config.toml
warmup_steps = 200
max_seq_len = 256
train_tokens = 254600000
dataset = "wikipedia_en"
MLP neurons of a small language model. Each row is named by its layer, matrix (up: input weights) and neuron, and shows model dimensions 112-207. Each number is 200 + 40 x the weight over its row's rms, rounded and kept within 0 to 999.
After each neuron's rows, "fires in" lists the words (lower case) most often at its 100 highest values on Wikipedia text that the model never trained on. A number after a token or word is its count.

L5.up294,189,163,121,173,248,247,201,279,258,212,209,194,200,171,208,279,227,239,163,247,179,65,148,287,255,208,169,209,180,190,211,162,161,142,193,221,223,172,182,204,190,203,253,183,225,186,189,309,239,185,216,156,212,149,229,214,178,219,195,198,192,192,169,204,154,185,142,180,168,190,155,216,205,176,176,219,240,280,146,227,180,177,203,137,142,157,170,205,182,221,151,187,226,135,183,192
fires in: "after" 21, "however" 13, "during" 11, "despite" 9

L2.up86,244,188,207,124,182,174,274,233,226,215,312,194,193,298,180,159,277,226,210,268,231,163,238,141,256,198,200,286,244,147,233,195,197,194,126,179,221,236,196,236,167,177,209,144,142,200,187,159,127,136,228,204,174,176,210,191,190,155,274,176,203,203,233,119,136,244,181,231,224,212,211,224,194,196,171,229,159,179,161,188,194,224,253,202,204,168,199,241,179,205,203,240,177,126,213,233
fires in: "as" 32, "most" 14, "become" 7, "into" 5, "too" 4

L3.up534,167,161,245,258,176,138,130,183,215,214,167,158,163,186,220,199,173,193,181,246,174,161,190,219,200,250,210,163,194,246,161,197,191,198,173,220,155,221,148,233,215,174,232,223,137,269,236,179,247,250,141,245,175,203,158,154,271,175,174,213,272,125,162,259,232,140,203,175,202,207,170,181,227,203,132,191,197,241,247,197,187,265,186,207,226,209,212,197,201,205,131,156,211,161,223,173
fires in: "in" 26, "of" 10, "during" 7, "turnout" 7, "insurance" 4, "surface" 4

L2.up271,234,148,217,223,150,223,205,226,166,257,140,137,164,145,151,236,220,162,269,146,138,171,157,223,186,202,254,142,247,248,193,201,219,234,155,211,184,171,209,180,207,194,155,181,268,268,251,188,149,158,237,226,201,225,180,251,175,224,257,149,131,211,190,212,186,243,195,182,275,175,210,176,289,159,179,195,188,125,164,197,227,259,173,258,302,204,213,225,226,247,249,189,209,178,199,199
fires in: "would" 16, "university" 16, "years" 14, "year" 8, "century" 5

L5.up572,261,161,254,220,110,178,222,224,232,175,191,212,201,147,230,183,154,194,227,157,217,233,168,168,145,214,192,222,250,193,204,189,139,267,171,197,110,145,204,251,230,176,166,156,242,192,187,237,158,191,269,219,156,217,203,170,171,183,218,169,223,201,185,234,159,223,265,229,178,184,131,219,201,242,208,189,221,207,243,252,254,260,193,169,162,251,243,147,72,238,205,267,198,227,151,183
fires in: "of" 29, "t" 12, "instead" 6, "atmosphere" 4

L5.up476,220,184,197,227,158,137,124,184,242,256,218,251,226,229,192,124,221,239,227,124,208,224,212,209,220,225,226,106,177,143,208,131,162,203,239,164,201,149,237,191,245,191,242,180,233,152,249,241,248,199,256,176,223,248,185,222,215,206,240,225,211,141,247,163,157,194,228,242,193,214,214,229,253,267,194,164,201,198,200,206,193,239,127,158,155,124,240,201,241,163,225,205,154,143,213,267
fires in: "website" 16, "m" 12, "ft" 8, "sqmi" 7, "metres" 7, "km" 6

L2.up874,186,206,235,161,162,202,223,165,220,199,222,188,263,234,192,253,271,243,178,263,266,158,260,220,283,212,176,150,185,225,231,212,195,221,230,197,186,221,235,223,223,131,166,168,255,205,217,244,161,139,214,171,218,170,199,262,184,189,218,211,199,229,230,152,252,184,170,186,224,188,276,161,95,205,177,174,216,250,201,256,199,217,198,157,149,136,150,222,176,140,186,207,132,191,203,188
fires in: "m" 40, "mother" 5, "media" 5

L2.up822,208,195,188,265,197,167,238,178,255,189,187,165,205,123,146,159,151,282,188,194,205,262,147,206,205,222,133,188,194,234,221,218,183,116,231,162,236,182,218,181,217,187,114,237,191,172,200,204,138,209,199,206,198,155,154,161,181,231,284,149,222,157,156,220,126,221,208,279,208,201,210,250,182,251,190,241,141,205,218,209,209,183,147,237,152,225,269,197,211,229,177,164,170,246,232,177
fires in: "as" 20, "into" 11, "to" 8, "would" 6, "on" 5

L3.up10,170,193,158,243,164,209,209,129,232,205,182,161,232,194,255,188,217,238,211,180,161,228,199,173,163,189,236,247,231,264,164,238,242,195,302,188,197,224,210,148,265,182,124,169,164,113,210,143,205,168,214,207,151,154,266,167,151,219,264,123,157,189,245,185,140,111,139,222,207,252,223,165,158,199,236,134,165,267,150,224,240,222,155,184,238,135,190,283,217,150,167,201,244,156,206,188
fires in: "such" 35, "well" 14, "known" 12, "most" 7, "high" 4

L5.up995,156,238,315,211,231,164,213,199,177,143,176,285,167,196,235,243,169,200,222,163,197,234,192,248,124,251,189,226,307,216,162,167,127,217,117,226,231,242,183,206,221,136,213,220,108,217,187,197,214,153,183,191,125,169,236,153,179,245,148,196,221,207,208,207,162,222,229,173,207,272,160,189,242,202,158,158,213,223,151,158,154,216,291,227,155,156,172,200,251,166,204,255,194,192,176,218
fires in: "to" 52, "ha" 17, "star" 7, "and" 5